config.toml
norm_place = "pre"
positions = "rope"
init = "trunc"
init_std_qkv = 0.0235
init_std_o = 0.0
init_std_down = 0.0
optimizer = "muon"
schedule = "wsd"
max_steps = 8658
MLP neurons of a small language model. Each row is named by its layer, matrix (gate and up: input weights) and neuron, and shows model dimensions 96-159. Each number is 128 + 24 x the weight over its row's rms, rounded and kept within 0 to 255. A neuron's up and down rows have the sign that makes its largest values positive.
A block is one neuron, or neurons of one layer that tend to fire together. After each block is what it responds to, as a language model described it from the Wikipedia text at the highest values.

L6.gate142 [152 128 100 158 186 104 128 134 129 115 114 140 117 123 149 119 104  98 161 108 122 135 131 149 139 145 149 134  94 135  95 121 135 128 113 171 133 176 165 121 138 131 107  89 140 150  86 130 137 104 101 134 150 123  92 130 147 167 149 114 109 134 137 150]
L6.up142 [120 151 111 120  82 102 103 145 101 117 129 126 117 157 170 141 126 145 121 139 105 133 117 123 178 114 102 142  82 119 120 105 122 130 148 185 119 156 136 167 110 115 168 147 123 178 120 127 162  86  98 127 139 162 143 176 125 127 147 112 146 103 164 118]
L6.gate150 [152 117 162 109 112 145 111 117 134 153 125 115 136 129  80 144 105 144 123 152 143 139 118 114 136 139 121 131 126 114 117 148 112 187 144 119 118 161 151 157 131 130 149 137 124 116 141 104  96 118 110 190 104 113 155 118 124 117 131 147 126 141 105 122]
L6.up150 [154 156 158 105  85 119 151 140 137 135 123  95 123 122 106 134 125 134 129 121 160 110 127 145 147  86 129 110 123 100 128 121 150 166 131 161 118 175 135 127  93 111 141 126 134 150 102 131 153 107 152 124 111  94 125 128 139 111 104 139 126 124 139 117]
L6.gate426 [120 156  89  94 107 183 113 127 108 118  97 141 167  70 194  91 130  89 146 128  85 100 115 142 157 101 109 111 130 103 155 114 163 134 145 108 136 101 128  99 111 140 122 124 110 120 138 121 146 125 135 155 125 109 152 103 123 122 129 113 131 152 107 143]
L6.up426 [177 107 166  99 118 139 116 101  88 158 132 137 136  97 131 117 129 108 114 122 123 116 131 126 113 158  99 143 158 110 141 104 152 151 106 117  85 138 153 128 128 143  92  87  81 112 108 120 131 118 157 172 153  92 136 115 100 119 160 161 115 117 108 129]
L6.gate465 [161 143 147 119 139 154 103 115 133 141  81 141 120 123 124 160  89 132 124 164 140 161 163 140 149 126 120 163 151 132  96 121 142 111 106 162 123 104 144 103 145 138 139 130 130 124 107 130 114  71 172 140 115  93 115 123 162 130 134 176 133 125 110  85]
L6.up465 [ 98 117  83 139 130 117 141 110 191 129 140 122 139 125 108 131  87 104 151 161 103 127 141  84 148 148 106 144 128 144  87 113 115 121 143 138 113 127 130 120 154 129 175 134 145 121 126 117 144 119  96 125 123  92 107 165 112 168 139 170  90 105 121  92]
L6.gate742 [122 137 119 150 109 137 151 109 115  95 126 106 154  84  99 153 179 147 162 124 123 181 134 115 138 138 123 131 112  89 111 132 148 145 158 140 164 147 136 128 125 116 156 166 121 131  95 105 132 104 135 160 117 116 131 150 131 119 139 167 136 143 183 111]
L6.up742 [175 116 136 145 160 168  81 107 152 123 123 171 130 134 119 156 152 150  97 135 118 106 134 101 134 136 120 134 130  97 137  86 144  85 140 130 112 135 124 136 146 158 163 137 148 103 129 143 168 142 102 133 123 127 161 101 152 109 134 129 109 117 116  89]
L6.gate752 [ 94 166 129 135 120 140 143 186 160 135 100  93 151 139 139 117 156 123 126  99 152 136 120 108 123 145 131 141 168 119 155  96 130 145  84 108 164 132 113 126 134 105 110 150 155 141 121 121 105  99 132 101 143 100 145 154  99 141 129  70 121  90 146 118]
L6.up752 [125 160 158 122 145 139 135 133 127 133 125 118 108  91 148  90 130 119  63 147  93 115 150 111 111 146  94 114 185 144 122  99 106 141 135 116 114 114 130  94 130 127  86 101 149 145 127 115 116 118 105 139 120 125 162  78 103 115 132 153 139 110 122 173]
L6.gate806 [166 128  86  70 122 146 108 158 184 136 110 130 145 123 149 112  99 113 146 111 146 137 153 145 117 167 132 123 147 148 153 120 121 123 120 127 143  99 122 138  97 116 125 112 101 134 128 145 134 135 110 121 101 117 143 117 115 113 102 154 159  97 114 172]
L6.up806 [164 108 135  99 107 125  61 136 171 116 130  88 155 137 134 113 109 108 163 176 128 125 123 118 165 140 108 157 165 147 145  90 100 148 101 140 113  87 144 126 109 120 108 153  80 136 135 133 132 109 127 157 109 125 151 159 147 141 156 130 127 111 146 112]
L6.gate833 [ 82 118  99 145 115 119 196 107  95 163 125 130 131 154 145 108 123 115 139  95 125 144  91 134 143 157 113 180 140  96 122 153 164 165 109 167 168 116 101 139 146 136 150 111 135  91 111 175 133  76 106  84 130 126  98 150  80 146 148 117 134 146  89 147]
L6.up833 [135 139 141 116 129  93 119 132 118 123 147 102 157 134 118 150 137 128 157 164 199 174 120  99 190  98 104 149 115 136 158 144 151 143 155 114 114 179 102 141 140 120 150 133 141 115 133 172 102 142 111 132 164 111 157 125 125 138 147  74 121 164 141 136]
L6.gate839 [121 137  98 143 126 169 108 123 152 151 118  97  95 156 109 146 147 169 114 155 115 165  84 109 146 144 167 137 127 112 111 125 137 109 155 127 133  93 139 166 118 142 124 159 102 118 140  91 133 118 138 104  87 167 115 137 146 180  56 131 111 126 134 117]
L6.up839 [106 110  86  99 112 131 122 148 108 157 110 133 153 117 141  72 109 119 139 135 109  94 155  92 127 145 141 109 128  94 127 120 143 138 118 129 134 160  86 103 147 124 116 116 113 146 110 144 138 111 116 158  79 136 173 134 159 131 114 123 105 118 123 105]
L6.gate859 [124 172 104 116 156 115  95 109 145 130 171  93 114 151 139  97 107 109  77  98 141 171 116 141 123 109 150 117  96 106 103 149 124 143 111 143  86 136 120 122 130 160  97 140 131 149 128 106 144 150 131 138 140 121 120 118 168 144 113 142 143  83 114 163]
L6.up859 [128 120 183 105 129 149 181 147 115 115 169 115 117  95 161 113 138 156 151 142 156 139 122 171 103 105 121 133 103 125 127 135 108 200 147 111  88 139 112  85 141 130 148 177 110  79 138 142 143  97 148 137 133 158 164 116 110 108  80 127 114 200 125 144]
L6.gate1001 [124 158 123  97 164 183 127 116 138 105  99  98 112 170 115 112 123  96 170 131 104 144  99 132 111 117 116  91 145 125 110 102 131 176  85  93  99 119 135 159  79  88 120 154  98 162 146  90 132 149 111 113 120 135 118 151 133 159  89  94 101 133 130 145]
L6.up1001 [120 156 117  89 153 116 133 108 165  80 125 116 145 113 105  82 121 124 138 110  80 131  99 144 108 160 100 127 137 155 155  82 110 158 155 123 104 147 143 144 174 108 108 141  91 148 166 110  89 121 103  99 133 120 128 150 124 170 139  85 121  93 140 150]
L6.gate1132 [169 139 126 156 132 120 126 182 128 148 198 132 105 152 173 114 141 128 158 152  81 131 118 129 135 129 130 155 148 114 123 150 119 143 140 127 108 101 172 134 137  99 134 172 127 124 114 116 171 109 147 121 169 113 110 125 108 157 137 128 145  97 129 164]
L6.up1132 [198 153 119 145 153 151 126  95 132  98 128 111 129 128 116 141 113  84 125  62 123 127 124 131 142 141 152 104  90 150 126 131 154 145 119 141 126  80 115 128 123 135 132 167 154  94  91 126 118 101 102 116 142 113 128  92 114 149 121  94 140 150 143 128]
L6.gate1509 [121 128 114 137 120 128 136 121 156 146 140 165 162 110 122  74 110 133 131 167  85 133  85 112  99 128 119 177 156 135  89 127 131 131 138 127 123 103 131 160  98 121 138 155 122 185  64 106 102 125 127 163 150 124 132 113 121 129 101 109 138 140 123  98]
L6.up1509 [123  94 147 121 126 106 137  98 146 107 129 124 144 148  90 108 128 141 100 127 121 124 127 126 137 145 165 143 135 154 102  79 168 101 126 143 145  90 125 145 114 152 111 152 117 155 118  71  91 130 163  92 134 111 117 124 177 154 149 113 103 163 135 135]
L6.gate1559 [111 164 135  85 170 174 114 130 109 187 140 134 103 136 140 106 156 137 162 135 130 113 104 152 137 127 113 124 112 138 138 137 140 196 150  99 111 103 178 131 121 118 155 114 114 164 103 123 129 134 115 130 113  93 108 157 138 116 131 116 105 141 136 120]
L6.up1559 [105 150 160 125 106 133 118 134 114 153 138 130 116 160 139  98 150 109 176 121 165 133  78 141 129 100 110 126 138 116 150 152 112 149 180 127 105 100 160 120 117 125 125 111  78 116 145 109 118 164 140 123 102 101  86 147 137 128 136  85 118 103 148 129]
L6.gate1595 [ 97 119  88  53 112 147 142 150 122  99 112 143  73 134 146 123 133 149 124 132 119 161 145 140 144 143 120 124 121 170 169 187 145 123 130 122 133 162 185 157 103 123 156 148 175 139 107 150 123 121 116 141 167 100 135 134 142 119 147 101 120  87 186 134]
L6.up1595 [112  92 139 124 145 163 118 124 136  83 114 159 114 170 140 140 116 104 121 111 130 144 113  86 162 129 141 165 128 108 104 128 142 147 152 162 165 138 176 123 136 137  78 125 147 119 120 168 153 110 173  98 104 148 145 137 125 145 135  90 152 122 148 115]
L6.gate1683 [142 174 171 141 111 122 119 143 127 137 139 154 117 117 134 130 103 141 138 134 115 135 103 170 168 133 140 130 114 111 158  94 101 138 113 106 132 156 125  90 107 112 108 173  80  90 138 107 155 100 143 115 142 106  86 180 122 158 126 141 141 139 168 162]
L6.up1683 [162 105 141 155 157 131 138 115 184  98  90  87 140 127 111 163 106 121 106 184 154 138 116 162 155  85 111 113  96 105 134 138 101 138 144 125 125 132  97  93 103 152  89 130  82 143 132 107 101 106 127 134  67 105 133 117 100 148 112 116 117 100 134 163]
Description: Mid-word name fragments. Short subword pieces in the middle of split words, mostly proper names in lists and tables, such as go in Algoma, Drago and Rajagopalan, or ang in changing.

L6.gate64 [172 174 137 108 140  86  97 126 135 168 133 128 117 178 151 125 170 150 138 139 141 121 153 121 130 171 130 165  99 131  93 122 142 171  88 115 133  98 121 112 134 156 107 130 123 150 148 130 129 136 125 154 114 146 116 124 124 134 148 126 162  95  95 146]
L6.up64 [132 138 141  93 131 121 107 136 130 123 156 118 122 101 116  94  90 159 161 103 104 126 115 121 150 134 134 141 127 156 113 141 113 159 145 116 148 137 134 120 155 143 133 166 121 143 127 128 146 133 139  73  51 144 132 127 143 160 159 109 151 136 130 142]
L6.gate275 [141 178 127 125 153 119  80 105 134 136 122 103 169 126 142 134 126 125 122 122 150 136 145 121 119 109 152 156 167 129 118 105 164 157 174 149 158 150 130 110  98 111 146 130 187 139 131 164 115 124  92 144  93 109 114 122 149  96 149 104 156 116 117 100]
L6.up275 [151 143 112 151 119 146  90 110 128 119 139 171 149 172 158 171 151 174 141 145 126 144 156 137 131 160 127 182 103 185 165 139 175 153 155 136 123 105 131 123 173 104 148  96 117 145 132 142 144 116 116 127 130  77 108 128 135 148 135 103 121 123  81 150]
L6.gate410 [139 134 130 129 133 119 157 125 127 185 170  90 130 157 108 111 130 118  96 111 121 136 132 139 101 133 103 128 108 102 124 144 136 141 122 138 171 140 153 142 115  96 153 126 137 128 165 115 127 133 136 126 124 131 115  84 136 132 105 114  99 138 150  97]
L6.up410 [118 117 142 111 129 121 118 178  76 114 161 142 138 115 138 114  99 120 152 122 152 114 120 156 146 129 114 101 106 109 155 134 125 131 131 134 160 130 172 132 154 112 195 138 120 110 140  90 138 154 120 169 148 154 123 147  84 135 140 126 114 115 117 121]
L6.gate482 [151 133 137 112 156 114 142  99  94 128 119 113 105 202 151  84 143  95 129 148 104 155 110 170 189 153  98 122 140  98 118 134  99 123 126 119 126 162  87 100 123 160 142 145 118 103 115  90 120  96 120 136 174 126 113 117 168  98 151 118 137 107 104 102]
L6.up482 [120 114 145  77 131 116 123 112 132 156 144 119 150 169 112 120 158 155 162 129 122 153 109 140 174 163 129 123 149 121 140 159 103 122 163 126 101 145  89 129  92 148 137  99 137 102 117  79 106 107 101 113 142 150 129 143 159 130 147 111 111 124 119 127]
L6.gate521 [118  94 162 145 113 127 111 119  99 122 104 126 128 131 136 144 157 166 112 123 133 148 110 124 119 118 160 150  87 169 128 147 127 142  93 138 112 150 128 108 125  87  97 122 140 140 171 135 141 113 122 146 144 105 154 135 154 130 137 133 142 130 214 124]
L6.up521 [124 151 158  96 132 145 156 161 116 119 139 135 102 151 129 104 135 109 118 119 183 118 132 130 141 122 121  98 139 141 113 125 107 155 132 120 123 135 168 142 119 148 103 108 124 153 136 129 155 115 155 133 104 131 103 144 109 130 147 112 185 102 190  90]
L6.gate920 [ 96 158 154 149 103 128 155 126 135 182 103 150  98 127 120 116 150 114 142 116 104 129 148 116 128 126 122 119 139 126 133 107 179 111 130 103 173 123 150 129 157 139 137 112 124 114 157 138 108 153 110  98 155 157 128 132 147  75 156 126 157 101 100 148]
L6.up920 [139 156 125 126 129 115 133 145 100 135 133 156 127 130 132 117 166  93 157 164 119 150 124 127 147 117 131 110 151 104 148 159 147 120 153 128 124 102 147 108 111 149 138 150 107 105 170  97  99 129 142 135 139 113 115 163 132 155 134  96 130 129 117 154]
L6.gate928 [ 98 106 126 140 131 143 116 115 116 133  99 162 120  92 158 102 130 140 149 118 115 104 110 130 162 140 129 156 140 160 120 128 126 109 116 129 167 137 102  97 141 111 105 141 145 127  77 142 153 118 158 142 130  80 123 106 181 100 123 116 129 152 134 133]
L6.up928 [102 189 167 108 141 138 153 114 108  93  76 115 177  88 122 152 142 156 154 169 167 168 169  89 111 117 101 135 127 132 145 113 154 101 110 145 107  84 133 143 151  69  83 131 123 168 163 127 115 103 170 125 174 109 146 103 161 160  98  91  84 141 148 149]
L6.gate935 [133 131 122 135 128 123  94 134 109 145 141 134 146 126 143 151 114  94 143 183  86 141 125 176  93 137 126 144 155 153 109 176 154  82 136 180 143 157 132 144 115 125 119 144 122  66 131 159 127  85 144  94 151 135 113 177 127 120 115  94  97 108 119  96]
L6.up935 [115 109 154  85 154 128 132  92  62 157 155 144  80 165 121 136 144 116 187 165  36 125 124 124 121 132 121 125 133 117 111 125 152 136 102 177 101 150 131 134 141  94 146 144 140  82 152 162 117 137 124 130 109  99 115 181 131 110 152  86 103 117  90 155]
L6.gate1085 [146 103 139 107 108 136 161  88 124 116  79 133 130 120 155 118 152 123 119 114 128 116 162 144 178 183 178 143 158 125 141 127 151 110 128 106 131 147 187  86 111 134 133 145 109 123 167 134 117 124 136 147  83 120 118 122 193 102 102 115  93 121 161 133]
L6.up1085 [118 141 170 123 154 157 108 121  86 127 180 123  93 116  91 162 181  85 163 127 139 111 147 142 112 133  83 105 145 147  98 147 156 116 179 135 132 141 121 133 142  97 136 127 114 111 189 159 139 146 149 139 134 138 126 128 164 102 156 120 111 113 159 130]
L6.gate1103 [140 156 134 129 118 107 150 108 108 121 117 166 109 123  95 153  98 142 115  99 103 164 124 132 157 121 126 120 113  87  90 131 147 134 113 114 167  99 143 119 118 126  84 101 126 135 161 113 143 153 117 129 154 120 153 103 153 133 115 145 139 175 149 112]
L6.up1103 [103 131 178 123 114 140 150 173 108 121 137 134 144 136 180 122 159 103 152 119 137 130 141 143 115 130 132 122 128 120 122  44 150 144 146 125 144 143 138 105 123  93 114 156 142 129 137 112  94  80 128 128 163  96  94 127 188 172 150 128 137 160 106 125]
L6.gate1175 [102 129 151  89 116 160 108 113 124 112 139 139 141 163 151 153 155 150 171  98 104 109  78 151 124 133 157 154 134 123 105 137 149 111 111 115 141 161 152  92  98  97 115 108 119  99 104 146 156 172 132 149 135 178 108 125 127  84 105 118  98 127  88 104]
L6.up1175 [137 103  96 115 108 157 146  92 101 156 148 106 112 134 137 108 125 169 118 110 135 111  73 113 122 127 125 153 170 116 114 150 158 131 176 160 114 174 139 142 114 136 114 106 152 141 116 160 134 123 115 120 113 141 121 116 189 114 123 119 144 113 121 105]
L6.gate1196 [165 160 124 114 166 195  97 107 105 120 103 100 143 135 161 103 119 127 116 157 140 163  84 129 142  92 118 115 156 131 145 174 166 114 153 101 128 185 115 136 137 112 148 150 116 115 180  87 154 106 147 154 127 148 142  96 157 107 153  55 103 142  99 108]
L6.up1196 [ 82 137  74 118 153 147 122 133 145 132  84  92 108 127 128 113 158 122 132 140 123 160 122 142 124 119  92 115  77 132 138 145 170  76 127 141  99 119 117 135 153 126 134 111 111  89 112  91 138 145  91 121 121 115 164 119 116 116 107 131 151 110 120  69]
L6.gate1370 [136 160 146 101 122 132 153 105  98 147  72 120 111 138 129 163 114 123 111 148 102 154 152 109 127 116 144 115 118 147  72 165 116 170 133 147 128  98  63 110 128 126 159 166 104 164 158 130  80 130  83 161  91 146 153 126 140  95 118 159 146 107  83 161]
L6.up1370 [114 102 136 128 117 119 158 157  92 157 117  82 145  93 162 160 180 144 191 157 119 118 118 146 118 153 179 119  91 150 105 155 138 161 138 126 135 106 132 143 113 139 107 143 134 124 148 112 172 162  66 109 109 114 134 134 134 106 130 116 100 172 134  93]
L6.gate1417 [155 133 158 146 163 133 130  76  97  83 124 149  93 134 109 108 155 125 141 117 130  99 124 122 123 169 102  96 113 139 142 133 135 143 125 165 136 101 116 120 141 138  97 110 145 127 149 100 124  98 139 131 157 141 106 155 176  97 134 164 142  78 160 118]
L6.up1417 [137 143 102 131 157 142 168  77 119  82 129 130 149 125 141 117 171  76 129 143 117 144 107 155 117 171 103 131 157 115 139 109 139 154  98 126 127 156 160 152 125 120 109 120  96 162 157 111 137 154 173  88 163 158 122  97 145 109 134 122 213 104 164  94]
L6.gate1435 [152 120 156 159 128 154 139 129 123  92 125 134 125 119 122 136 154 131 103 111 113 150 110 140 158  88 111 132 135  98 116 110 114 140 107 123 121 123  74 134 126 145 157 136 116 117 150 166 124 177 134 102 165 100 130 135 144 141 110 100 131 118 168 139]
L6.up1435 [137 120 203 110 151 135 132 105 122  83 159 168 151 120 136 180 162 139 110 150 106 122 129 177  80 172 144 119 144 123 120 130 116 118 143 132  91 124 156 121 183 124  98 122 105 117 146 134 125 140 110  85 151 167 149 138 168 137  99  90 162 128 126 168]
L6.gate1499 [130 100 113 102 137 166 121  80 111 140 164 141 128 142 146  98 152 114 117 158 139 101 106 160 168 144 115  84 146 135  76 149 121 126 118 129 105 140  79 119 128 150 113  92 146 107 127 166 119 106 142 150 113  80 168 189 127 101 144 108 180 113 140 134]
L6.up1499 [151 107 103 171 124 130 145 147  99 109 109 134 115  87  91 121 141 147 121 160 101 137 106 110 126 126 125 131 136  97  88 145 118  84 134 154 140 154 137 122 111 149 126 167 136 136 112 132 159 152 136 119 121 113 125 129 138 185  92 121 171 153 135 108]
Description: Section heading end. The final = closing a wiki section heading like == History == or ==Plot==, and sometimes the period ending an article's lead paragraph.

L4.gate270 [197 111 115 155 143 123 149 142 155 126 152 148 135 149 121 133 119 118 132 108 121  93 140 139 132 128 104 100 141 118 139 147 144 105 116 101 110 193 121 178 160 152 144 111 177 132  86 110 163 143  98 142 163 134 159  88 115 144  95 171 144 161  97 132]
L4.up270 [154 123  99 156 167 155 115 165 145 128 143 103 137 149 109  74 109  92 143 117  97 104 130 138 149 142 140 155 145 111  99 134 147  72 189 142 126 119 153 106 132 127 112 135 153 124 121 145 123 138 132 142 160  91 108 100 103 124 105 155 165 137 165 133]
Description: List-separator semicolons. Semicolons between items in long inline lists, such as teams, cast names, tissues or intersections, plus scattered person nouns (director, minister) and name fragments.

L3.gate354 [123 144 135 104 112 119 150 143 139  98 104 155 130 142  83 155 123 130 167 136 103  92 103 147 120 117 109 142 175  94 135 100 113 153 126 156 147 123 132 114 117 144  94  79 114 126 120 117 183 111 156 151 134 179 108 147 148 107 131  96 141 108 130 132]
L3.up354 [144 188 155 134 109 140 140 163 107 117 100  68 122 156  96 125 145 146 166 112 138 145 128 124 124 122 114 152 181 127 123 132 120 133  90 122  83 106 120 117 150 124 124 142 137 112 104  74 115 107 144 121 128 116 104 135 108 123 141 168 163 154  93  92]
L3.gate456 [130 131 104 151 137 142 156 141 108 133 140 148  82 146 137 109 150 124 144 110 117 142  95 122  87  97 124 147 133  92 118 110 155 143 171 130 181 123 114  98  96 137 100 104 171 114 129 139  98 173 124 127 148  94 129 155 102 132 100  56 115 101 102 103]
L3.up456 [150 141 117 135 135 167 118 113 124 120 142 144 108 143 138  89 151 105 137 134 106 151 104 122 124 103 148 124 129 127 121 158 107 136 117 109 182 115 122 114 101 121 128 103 111 186 117 157 100 129 112 102 152 124 116 139 101 110 147 113 161 158 170 129]
L3.gate541 [138 132 118 112 140 110 118 109 124 161 138 112 155 125 149  97 123 124 126 165  86 122 126 137  72 150 129 177 132  78  93 146 119 133 120 113 149 136 147 117 181 128 152 107 169 135 130  84 166 128 138 143 130 114  96 116  97 163 126 144 185 121  95 117]
L3.up541 [133 158  76 152 138 142 154 104 142 106 126 121  88 115 141 110 164 106 151 131 111 137 115 117 133 108  97  98 124 147 136 142  95 107 113 140 148 130  72 117  90 115 108 123 135 139 143 115 128 144 105 126 150 121 140  97 125 101 111 118 119 113 132 137]
L3.gate1186 [156 153 153 139 150 104 136  89 156 125 124 136 141 121 136 141 140 147 129 165 118 131 151 124 127 117 119 149 153 131 130 136 132 160 119 159 172 150 108 129 137 151 135 118 119  72 114 135 149 140 124 136 161 104 132 151 169 153 112 126 121 135 147 137]
L3.up1186 [151 152 149 120 140 124 122 174 148 162 121 146 126 118 131  89 103 131 139 136 105 126 186 114 153 128  95 102  96 156 165 147 126 127 141 108 127 149 132 109 150 159 166 108 125  94 141 114 132 130 119 144 125 147 150 112 177 152  97  84 151 125 106 113]
Description: Wiki heading closing equals. Closing equals signs that end wiki-style section headings such as ===Career=== or ==Subspecies===, sometimes the slash or dash joining paired terms.

L3.gate228 [109 162  87 162 134 156 125 130 101 184 122 145 165 151  93  87 159 109 138 120 115 160 100 148 122 128 155 142 101 107  97 107 137  79 131 140 123 135 111 115 147 132  90  96 160 148 148  99 162 125 114 152 114  95 151 146 115  87 115 180  90 127 159  70]
L3.up228 [173  69 109 181 167 142 147 135 122 139  92 135 144 102 130 104 143 116 179 112 153 101 129 113 152 116 141 122 127 129 115 134 164 133  97 148 148 110 158 131 141 161 127 123 175 128 128 113 123 134 114 127 149 151 144 180 150 101  92 147 106 177 164 118]
L3.gate382 [168 101 136 110 117 143 116 131 157 119 100 118 138 108 148 129  93 124 107 126 114 141 138  98 139 126 131 131 143  96 130 152 116 118 116 121 120 103 148 124 100 121 127 141 143 139 146 120 149 143 142 154 129 152 168 147 130 101 115 126 130 101 120 130]
L3.up382 [118 117 171 118 118 120 132 127 134 117 120 131  87 159 150 130 119 166 141 138 108 141 154  85 152  83 148 128  92  95 141 114  99 110 134 134  91 113 152 165 151 129  87 116 121 120 124 119 129 154 162 160 147 120 126  88 143 130 122 113 128 207 104 102]
L3.gate872 [165 119 148 124 131 105 114 146  94 118 114 167 126 159 137  90 141  97 113 131 166  84 131 123 139 138 120 129 155 128 112 128 149  86 120 109 120 106 113 135 150 110 147 109 136 164 119 149 182 141 106 118 117 169 107 105 126 103 110  84 109 127 133 121]
L3.up872 [165  73 159  86 124 112 118 148 123 117 134 126  96 105 116 112 113 121 150  97 126 118 123 125 149 142 129 154 134 155 149 130 138 128 157 139 152 105 139 139  99  98 101 127 143 140 167  98  78 118 116 129 106  94 148 128 103 136  99 108 109 125 129 123]
L3.gate1282 [137 128 128 154 116  95 158 125  94 162 164 117 143 134  71 147 137 145 155 145 161 101 145 150 102 150 168 139 112 150 139 107 155 131 119  99 126 127 186 118  85 127 121 129 149 130 107 116 155 110  85 137 107 119 140 125 146 131 100 133 100 134 128  73]
L3.up1282 [159 109 108 133  97 115 126 140 120  94 123  94 148 124 127 136 145 114 163 136 110 119 121  90 133 149 103 115 148 119 125  79 125 111 101 145 179 103 132 140 134 121 130 158 125 113 137 118 174 124  90 125 103 127 127 133 134  98 114 109  71 143 147  83]
Description: Word-initial "go" fragments. Mostly "go"/"Go" as the first piece of a longer split word, e.g. Gold, Goalkeepers, Yugoslavia, Kengo, plus weaker other word-initial fragments such as rep, oca, Railway.

L4.gate1301 [148 160 140  90 136  96  69 112 131 129 138  71 140 127 147  80 134 139 107 124  61 192 156 127 110 100 128 116 141 117 129 147 140  88  95 134 146 142 122  73 201 131 140 149 136 145 169 137 102 123 155 124 150 122  87 142 124  98 115 161 103 123 113 127]
L4.up1301 [155 146 103 119 146 130  93 108 147 135 105 163 150 114 132 124  90 124 109 115 123 168 149 119 149 121 113 149 102 135 141 135 138 127 104 153 129 105 125  77 144 117 171 108 125 162 145 110 127 161 151 118 164 166 105 144 138  94  99 145 147 157 121 102]
Description: Heading markup and date headers. Closing = signs of wiki section headings (==Awards==, ==Results==), and Date/Year column headers in tables, plus occasional prose "date".